config.yaml
rope_base: 10000.0
bias: "all"
tie_embeddings: true
init_std_up: 0.0295
weight_decay: 0.027
seq_len: 768
train_tokens: 182800000
MLP neurons of a small language model. Each row is named by its layer, matrix (down: output weights) and neuron, and shows model dimensions 128-255. Each number is 128 + 24 x the weight over its row's rms, rounded and kept within 0 to 255. Numbers have three digits each.
A block is one neuron, or neurons of one layer that tend to fire together. After each block is what it responds to, as a language model described it from the Wikipedia text at the highest values.

L11.down215:088098144093178102089110104166138134103120067117141146171161130084139110163129138094138101120142153142074149155124116095116143148126123093115122172112105149121138135113138133109127135124123133129107169118140139134137103118175149110110143130147173096132116132162112145138135123083078075121127149127109139139179113144160122178143147132147108123084071100165082123094115161141140129137117
L11.down303:115160138136125108081159135122115130139152112128061129092115154133141190122169119139138091111136150102122102167153143116130093153132126121097117139188142129147105134119133128139155135110104131190109147152121118106140104110081120130124139158141111109155190095174162158125107109098091150127136112163159113131124122155149110129140110117074137119174164138138131147155114095153117122096145
L11.down349:136155102123090143165112117143136148084140122118121090122078136162125135116106155131125097187127131098134153117107107155115086176123116130059093144099116140128153120132135179149117149159109152127106127138119140138126179107116153139121096134147118149133092127110138105116161173132122110115103129087194174132117092116116125167153143165142135130154115130131148158140126123180143130127112
L11.down436:098127151154121111146138128129074138121110103161108109136115133137147122121102099068137152124137114138123098117151157126152064119129127142115131126086111124099127114138109131139115156109145091129127128128107183155108123125170134115141141153115110121111148088118137168118078110092129132125102140146154103162093136102137104139145104137176138134171124082149122152149115112151126078116112
L11.down597:127138121128137109059162117167100143138111144095148150144113119119140172099143144156115118126174177115116115099142156141124135163106167117130118128123131111127128119113154122097099114136124138141107135124137151146104137163140159100137110125110134152137096108120100118129121117129136131114110124143142068152138139129160158123132113104158139132144128135086164143126113136125113163069117
L11.down697:144115119130144164116091119160168157082159078109146102186133153119131152152103112147154067114112135154156099106142170141125139086161144156154120161121090142128179148141127156118111129145117127167108141138085124130118162122094122076119120136131095133090111084123143154111114112123094103100098119106144156131145101120143105133122149110131112102126119152115107145150130107131108145156087
L11.down859:132135149092122172112148120122139095099152148116116169143086149104134157110107153124092130148131130102062153115165097142149127135142124139170155141131121136104119105158145169142160148093162127117073187089144084145150110125089139164136154078146183149140156136132135152133120139140116142147125138131131094097118153135108127140071089128123143130150136142106118163132115064107129085095156
L11.down964:179145096105092154137115139155128096114114076130112090118163143144164141145131145112146133095090131167168163121122110068108127133108129159165139119170122177059137128131134160094127130163137123157134152152118125115109140134131098115128097106142072128162185113120101130114135149144094132132113128115139119108135106127134138118155095110134131072149168143141118156141175093144185120149138
Word-initial "an" token

L2.down222:141106092127146105134153127129143158107137102145112126152125111129150108108100146156179107088125129111125117149170141117153134139139095187071157134124133169096154114106136099106179113156116136135131118103074114117177166129171143148117150108184123087132117174106137091095140130115128096159117165148133165153121146141134146149138169119074123094185130166124093154140151134118154128148107
L2.down262:121159073114159140154168124112138152153140136139109124126088128131146127110108120160129110182109104109096100160129128139181109156102128123160136157103133138166168098136166120099090084156113133136076115129115140139085133134103134125073106135173126083137147161077152096123131162142085135156161114130153161134102113108176102117145099131148117136137148122130110113137152127121114169115134
L2.down675:143130098174103138152138097120121127114134111101132123099160121094139141123143143136114131076166154156165130151089116114086121152161107140146157148141117138153139127145131118102145073159136136132142139156104136165144108133124074133137123148116190116124115128176144106088100093130161136144114144085133142121167148056132113127121161144148174179116114104156112123152140139149113164133099
L2.down821:088145145072123113053103152108109131110159129124155151103101084118107113141116137144098114104188133149122165116147118152175163125163068145148156073120163145093183136137140123172124126172131143093132114099095162131125104138150151149154151087093123135130154116122131154155132114096144096113088163114135131109102127129144159144123077124088137109145165132128084121141129188119127125154146
L2.down869:161106122151109105145123151103111158105154163124109126128124114149131121173114188098140101081110120140125132122142111152111125147128106104137133138126123092132156175098128130145152148126113037117106146123188095142149133191171158135118072119116145094127123100116134126138127123144143160112152115133121121145153106129130088123121144133100138110134123165160111143088143131148137138103092
L2.down898:150155144104124161117108117141125153105141103144123131102154129134130156117153115110160133159076140106154160139107162162095109146119097130165118143135145106119169080058166157104150078159108141172107167136139165122101148146108111100119133105132129079124142096121139150139127128109152161144118183130165102151143140139159133170136143115171102110170117102113189126106144135124145114119082
L2.down921:119104117134092076134089113095116140118138110139160114118153117140152154136099132134130090116164122098112122164116149104119153127073107162104102190148167141139119124086147096168150118181164108121136103115084093118127168071145123106121129137121150123109143133110132104160133126123135137118096069117147156145128116121120150120133152116081137120131128118143135131151103138067147077139121
L2.down923:154122136125104142112152128118092096167148135142104114124134074148140120128128115139142136188101154165129102111099123125163155147141149128153147149141131093118124134149130138101165115119126171168131114128124093097137098124112101118133144104080103129138078123109105097136119147084136142078080122145153133122129112090191141078124137162173094157177147153126139099135143131120119106171139
Start of multi-token names

L6.down360:108093104100085133160120126154115137166120120144127101088145146130088110154117151115118114105112136105153165132134069145148189130142124134080149132127090133116101182116140161114145124119150145111085121092141189138127117113143126122157143143123124109110145100124120138143114123144151138088117128128096109117153140136133145098136107153136106144105159137113136130096109164128164133125114
Mid-word subword fragments

L11.down125:131131122143097140147149140124099109181105171137131145125114121156141117150158142144183150120115129129108130185137142113160141104119127127065131137134097142111139162076121098134108133168144122162133126148178140111120142125133113128125119167130140126100157114137114109196124157084166122124119129087142134123141114098146144119129115136099134113131119104108159126126122086128146126135115
L11.down192:080124080140106147116114134085149121137124113129116136137154163135143094111135125165102118165118146143110133121123125151168139119136165146173124171135128131112112132160136138099132150094089133110149100160160142130168170123154100165096112152116181028131161149122148139144134139117096121114124122135151143103120127102149123079104100127111104112110173125167156112118137143115119112096126
L11.down290:152135127129154082100190104133122109099100084129119173142121115145131118118182118126144140113108112112121131131169111131112134142093128137145138119123114093114145157127074139092086128084125132129119115139138135160101089121127110092144151169113124110112144174129097095109141129115154142172133135183156105169138149117154095115132105147105095103104161169133102147132107140154158094119138
L11.down383:154135142169114125096131136165140103124123124130095105127165160125141137123138136118118106156160108101147124171108163128118144129108118125042109130164108118117149128165170104107125147102083141092144154116126077119149135129090115133131177096163150097141130119093106144113117122130113150138133084116163172128192079132119118140131128102097114122144141193155109122160155105102095127134064
L11.down451:106177126130152122106132136124121098141090113139111132164087104163151150159130142118134126100155105144164120098103180141080104123156103108143087111183097132105103126148084103136137124110132071142169099132150086130123109131142156140147153118142135098141149162085097076128125069159113149131099105151166106128136168124078138196167148161125075127139134126132139110123098147134141104148100
L11.down460:126120114144219158090128126139112103094122121169077148152117156137086144162136113143126130104108089066106135137132095129145101099121138141097147114113110117117109121098124104154107140105148126150148113130127128129081090128104116140159157113190136107119128118177146120111120165098105138145136119117152138160143120151136129123124164126110107161123093144098145130119124099137168139149057
L11.down651:115140101165093130121154118132131086105127104109143132136155107095159104108116153131151108125178114105126127121152126095119163073129130118065148145138076152138130143146127152102142124128153108132155147096140120141145098149118101165157161099103145170121144140145098153138151136134127151115096139089057131131106128099141067161119136090139123134138125137143106117161106082114128106120126
L11.down746:100147116120114127147092123124144101093107116127141118131104098119145102130092107138133115168142180137132136110135153159111079160165139128092129184100119132077107113100163156152153124164137147135101143110126126117077143112143106120106127166124172131117109106112118087131101140091142108149115094107100151150093078142130080116135143110138140141118097152124149100206153158118155143146153
Word-fragment S/s pieces

L2.down17:118133125134141095094116131125154107154099122086103119084115179107128141128139133128104111088128161107096165121102126129131103140137116156110130155180101129167144158097119165110137104166129188068151160116140120173158144135108093102146116069131133129144104195150124132144089097128150102115126151117087129097100150098118129146131104099135115130101174077116113140147163104110124125099112
L2.down246:153101118124089173120170139096102150138143162136081129123128105151096177134093132085088172082106096117135105160123096119139145099136116095174102163151103132142106147156101103132125146124105135096130138123098126135133142135122152135115098165114139136152122148144145153105085124070122169157110088109135127143138086116143146108124131145105128124112062139102079113134110145122138147124127
L2.down250:130129107133145154112100132135126141146134120089133154123146118148155120129148073166102128134119156117098175130122123143130096124143174095170106125151131146089114120129157148123103134120126171125145135104151120141157153133139111163136119104122098116173141127112105106101124129125112145121125166142160193136125124157101122076107136136116120138136120146112123142128137106119158114147102
L2.down508:130102133129083149138121111112148136134144114106120125059160146145121168114134117138172132124134133155114150158130121127132142104149137108119134114167090138156135163152117174115126171146107112164092150128087145130152147139106136136138143118108084093120115163135106099147137146181110120159135093175110119110119081108149142118132137152122119136148094089104139165083128080122141141135145
L2.down686:158131126135078132132118083123137102122146145182103155065133185114127134101181141162123143144141108153133127120159111141118176098095127135126138170144131133129145109080104147136083089130097093133125128144108129131100124137118156089123106103096149128148150115130130120139134128140137117086148169132148136128143129108108127106119120192144093117149129167112162123149112134122125105083127
L2.down753:099122139138084147134094103132135179110155119167143133115160140136125141136110133116130121156139134177107105122116123118083102134118106122165116158125147113093133162103175159121134112141154112108156147091139122153131216113141137082128129137143152112130149133088122120106101147116162146130166134152146133129133128147093128104104116108148164086147107158134116105131086141111160128089104
L2.down885:138085110110085136109130114095122144113126106095116110103134161133157135140105124110089150119165158118112107146154153142139126130093111128129103118165158090111121171133119139137124134141121109191133108118111145150118165117115141104109123139103117097120147138092118114128107119114150165134155109120105122157111162084099132159153166115109126108104102115159134140101115100120110121105099
L2.down1011:127129193095108125110120134122134120134186090136086124115114109115150102145124173121090134160138136144125126116095143118153120137121152152156142148079153113120122104154120144101105126140070101170092127159136125128097104140144134102128124148154152122130194125119122119134095096092108127114109105079120129139104140126063135106137104108147125146078162112132142143145159090170123102112094
Mid-word subword fragments

L2.down72:151163122137112139088054108186084152146124154122160159156108110144125152084145161103131129120143108091146083130133188098088185118086127114086129157111100116104112121157119129151131127141130111129154162155119105112145134083115117125147140109125162155117104119122150138113133185072117109101091128121094120149129101146123100080102101173135142100141093111113113110127129141131098133099167
L2.down180:126148123120179127115104112082127120103086148140121159118107124130088131118106142096129155132127112086099099132110114097120128116123126152161160105124114101112124142147124134110155119113101096159110128176137147148095137100096134156107169150117146136118141115135127157125173130163138082152137143147126087164123108120076130098136132143138128142116158138164087123184110116109128138129151
L2.down376:078124145113115130116095139097093123108115135115145171134128131135100115211133093098129146112143097138101104071128132102083125124125174135142120126125088128105102146100095142119132094112099169145128107081128120108119135099147138166108141102103085130099108098115136143051123163117143109128132104110108200170116116145135095090117115119115118132183172116131138122138114107088172123142139
L2.down714:108153175166152112128073131108104143102128075162113124131129122127124196115086151122104089128154151112146108152112094122116133095115153152143129148048110093106112094100169104100125111138095110099108105135139098116123104152124119121126155164130093116119152164162136145169126155144151093103122101140122131152163126122095111092113085152134129129143080128093094132128171126097156122126137
L2.down776:138153119118111083147124109136134088162157101180099128135124119124103135146113166157096122117127158107139108116092116111166088118126080120085128121104140137129117167102160103089114147159121088127128151138121126151117140096138179119119120133124095150109139095102165137088146161115122148124104124158155106137149142104106145149117170121106119131103126149112145142131165133174134142134145
L2.down793:095155109138156118123128124084118099113140128129130130148162169153131179118112143134115149145130102178125145162131106118126082144126113147113089145090099100113167168117134142147144143139140125140128178079114146178142141072104134112131118112111141095140148130131122119140164141130158128155100173141093137147141164160109170126109145126122133162122143138130073143145137085109135128168166
L2.down837:076115125056139152129114147150120135131123154134103133121116123174126108166077152125092107119120112125137134122115121112142186130139119157133082139162110113159116097133148104154104141193127128100112168110130116120122108074145088110124113157161128139164149094108093159151126123111093114102135140139120127143090121119157125109101126093151118116101146145117149140156109140137157133154109
L2.down974:126120110133114144169123079138118123117110098147140145133128122156135117153118141146103137111127090111091154149098136077108125133103105146130147137135122114128119146101118093121131121153134082111121133121107117139109160070127155112104078146082130130162159137098121131092158129107126170130107120158129145132131102170089172125077167131114113143118139153141172113125160122134144135134150
Paragraph-ending line breaks

L6.down118:151159145116113116094151107137148126094181164161094112108136143141124118108111098141147145124096150114159125137137139093121094106111102132163136100082122138173138140122088126166137093125099122175144139135118106116104151096117125142124124135134098107123167164141122098157146131157162112126136132097113126100135102135129120146092144187141129120143115131163142128081121166158132105147162
Dates: days and years

L2.down373:096124144141131158118113112133155146090112120113133107139166095140101121124152110113142146151123091101103121130113137087140129146133125121114137146127091115121153126123156163138156107086172138161177163166097156123154133118142158107113089092125105157186142115138102106062128158104116118151136111145129084123164126118156133128126088118103115138111142092141122142110125138070123136156162
L2.down426:133044086138120127097131128123136146113159093149145121136131139165095095118124143102130071093150091134132133090128101100122111131190151132124137130123120100134117163140104120103150143142135141157138086134125191158087180148121151119198109116120125139126127101099103108117110127148093116149125129109123143113096133163152122109125135127096115142106127076157143128136071132113128153144101
L2.down464:157128142117134130144107125107128136158114121122125137142102114131111152174161133114180160079109177081090112156137140143140156116138154176126129104153107144150164132139102111068140157134164137145121159167099117121151140148151135159110110144136124154112133109113159135134115149178087146111169102177121101121133131102111099150136159130124118107107143147144172147097074184142139130133127
L2.down465:184133124144120116144120116124146172163093107111164164118146144136167111121108162145099157122133103117113119127114159100104115106115115186166166124098166096126108153148104108121104115109107141139110133107128177082149126103120118106157127127099142143104130144141131087155146141154157140122139079142150110132109121180160123110119155094145148140175143113105116098130094136082138134134151
L2.down800:129154124106133120111116093075108140112148136164127137127104126118131123154124114181137127161189130176142134190116106112113161121151169188098114101098146162148149149139156159124122114112127135091118129155127152136119100108135122155166171123128114136146093167108126153110107107117130096154128162134116119149120106115099128125150142112135120127105135119153135148126133091120130124164133
L2.down867:113079138148120109134128137096165100105099138094179127105133119100145130145095128157150120109175084121109151091142129107121133103164109131115147117158143129129151092173151144125136158142127090100147106126081111076107125108146147129120155186125126153164091106120162138134147109139104119187107104133155115134149151083111113163086176108120127116105154176153110137129123076137105121160119
L2.down927:170127104122135174075173135128143118143136146138105125138125144119097137119125108102128149111108096126115120142093138152143113102141126078131140120143159122115100137172162144165099111156139127106193126137134148153159140166111109139153120095071121156116173126169141162079134149112148128147139153096155118144096113145101134110077108124103106123152127152116112139165170119124123105116128
L2.down993:110097136113090120131141114094154160101154113105134146116093090180119152094157098135151126158121126127140126126120086104118145138118091148150043115146130135107113142112151165115083100132190146114168114196121124082113110148136158088097140098135086129112138149085115096168139109109120116138163111129128129122116129131125158099094142115137106108147131156144121090086125137099120147105131
"ter" pieces and "It"

L11.down112:153116153158137109156150126133126136103127122113093116152156132153114106173097117119105146120062105162143126111128110129109114149089134181085172109108152117129123086145138115106134092131136146153127109150153103138152148126112128070125140116112106133128106123117098101160095117179120096128129131141109148131189120128099080123118067135120108127136115139137127118154108113104115113105138
L11.down221:117113163115102120126130153110168141092094108160157145117130094147128072183114168136131142143076109151099084142104150124111170152124124107136127080107119089130149129119152101132117119139112121153106140184125130150111109151117133150101143141169150145080134122135133128138133182105135117130115124121149138106106110123140128094144141151087111130101107113185092116101057118086137164131095
L11.down292:140106115112123167103142132141168133147183152143137155109159124095131117162146121114114107103140123142133088141102082153128128154181112131109126091138118141129166125159130128159093104169067148109123133122104171126135147105146116131135150087110100144123143117107090116146106123168114122165146095186159113152147132194121118105144114152088112110102105117154100140110125180186108150163145
L11.down354:121145122120115088152144158180163137107094097173137130118134119132142117128109127127074110126144134140138119101148103077089185185120115147123109144122168136127117110138114145150160127099082159147135189121106129170096129130112111146129130128121135104137103126151108155116113146071110174125125157128119099151121128115135075126126095136122127126099086143133097139131141135128119156085112
L11.down555:133115126126089125102131102099153136151113127146116169126151118091140125176136141172149140110112125161099149135074101117144119147107107127111150125155118148088140094148153151114133142171135101136112167178121159155154149130114162157143110103120133158100132125122151097195196129129119120153134123143117132100123100093124119129153123106173135134125107117113133136118111115127103131102143
L11.down714:124125103121161091164150128143169087126105135169144124117140118182114095142158161104152124113077154180162104093102119121107110125135118103207162091133121138103110151137091116088120127082154085136127109168143181105143117118100125130158099156145142105094102179144095092133130118159135125162163162143107128150117138136141118122107130117133112098124116115156125128121119105110132188133091
L11.down891:129137109126148108141132146106083115108205151147156107141111165095116164177136094136104114107162132121132157141117141122117108137116114180137175168126145149097147134125116126125076114135159129128121144107121080104076124136155118121152149121116147150157128120151120109166134132144119137100147088119126119143127136167123134091153135137126112126114155125115109174072166096157104104147085
L11.down994:095129151120141152094163135152093169108116127114130155110154137169133142135091167123150135123152122109133134146087085109077095130115116107085154118142150118155130086126106123116167127140173131164092090102109151154145145122162100115170147110115152149119119128094138087164148105125148182138194131140115112121109143149122141114139136138123168140111094142157116137090136147118109166147139
Year in dates

L6.down788:177151110125138147125129106111123107119115136101117088165117140123130124120156179111097133117124163131082142125138132134161204099145110103072143128156157125144174097101197142161126097165104150122113132165143123126116127108158149140146083121098150140146174123129192154173142122098115166104143142094089085117102112132141138082129146108143167094165141105117104182143107141092126118131127
Pronouns and mid-word pieces

L2.down21:087183148126136147153156095097101110118134141146127134092138089110142129101163144084104132170129156150122158167153149119111129080134122109158124159133158113135113142102091113138104094108135107136111130076140124127113140124125123115114147097139162129080138098148145127119114140116146157146120126162129084144110148094152123146105153120163146088111144186134091134109140133156109152140142
L2.down99:167150115153160093147180112109131120098092137123142133083136122142164143115098138118117148111155101107135092188113114127102075106156115146116085170120184104138102145163135122135094124134133091081152131147165147115149103141097125136133172131144147139124178132117149131154145161144135143139162130130147145130108154160159121088132114154150120153113158124140105074130157115142103094147099
L2.down350:114134134090119075138151128124166143130091146162126141118117171098144182109110135149118146147131119093106103114172095166142116114141136092106142101117169089101083139138138116135122147100188156106138130185155146133113115102107127108115132133174101124160147110125094098134092139159117129155116148145182095162176146130118139120120106110169135138140131131096166106111096108123143153099139
L2.down352:125141107106159153135133075079115152105127164138061195138157117143158126163115139144110096149141159094115124124140144103141099083074086145178129147136165125182154162132109120123117148126124102100115081158143128146106119156114139136112160142159154141129157167139129142144102135126095138066114176184165123117132131159125125102141154154158101135095160097114087158144138125100138139137119
L2.down615:098117167112124102107134150150156132060145165099096157121145122110107154145106144107087139142119115124144142163156128106147111112142142137153142114134107110166130116119143145123107142098142143184169152134137096129130163141107124140160137111125115133166130141116093108111084170104128156113131097161142148135099177140096131162123131088134164101164144112135160139124102123113108106100099
L2.down704:143147108127138139146107133084138135121145163144109114110075165153144112160189148114109144123121173141109129107111123071117131115118141164113147139070135148135134143139131155109120121150169087153160180159086070163126123085150125125164114114138135165106151112123125113138096134116109124107108142111138160114082107161158083132128136153152102119102112124113160103144149116134094127140109
L2.down754:107104118130156134139181126138154138153134153112086143101143113143161077133126157164123146135119122150111136120124166111135121120094104138170148139132095119156133129108104182085120141129083147083092106108170138117126101136143176098137096082106170137096161153145100136096079106102115157127148129152121094130076111125158116104130115163130131118125159103153143114128171138156096107161148
L2.down918:093128121108108122172153140133146105108163105138103118083142143168182108100124119119088137188121130123106129112091177143110072114146141106125121111102094106098117145145097110145145120134101104134156128123105144132153133097097122151136175097147158131120142116159149153122145098102110099091150146134146091111173166112158103122141159128079160104187141131133131123114120127093144140138094
Year digits, Republican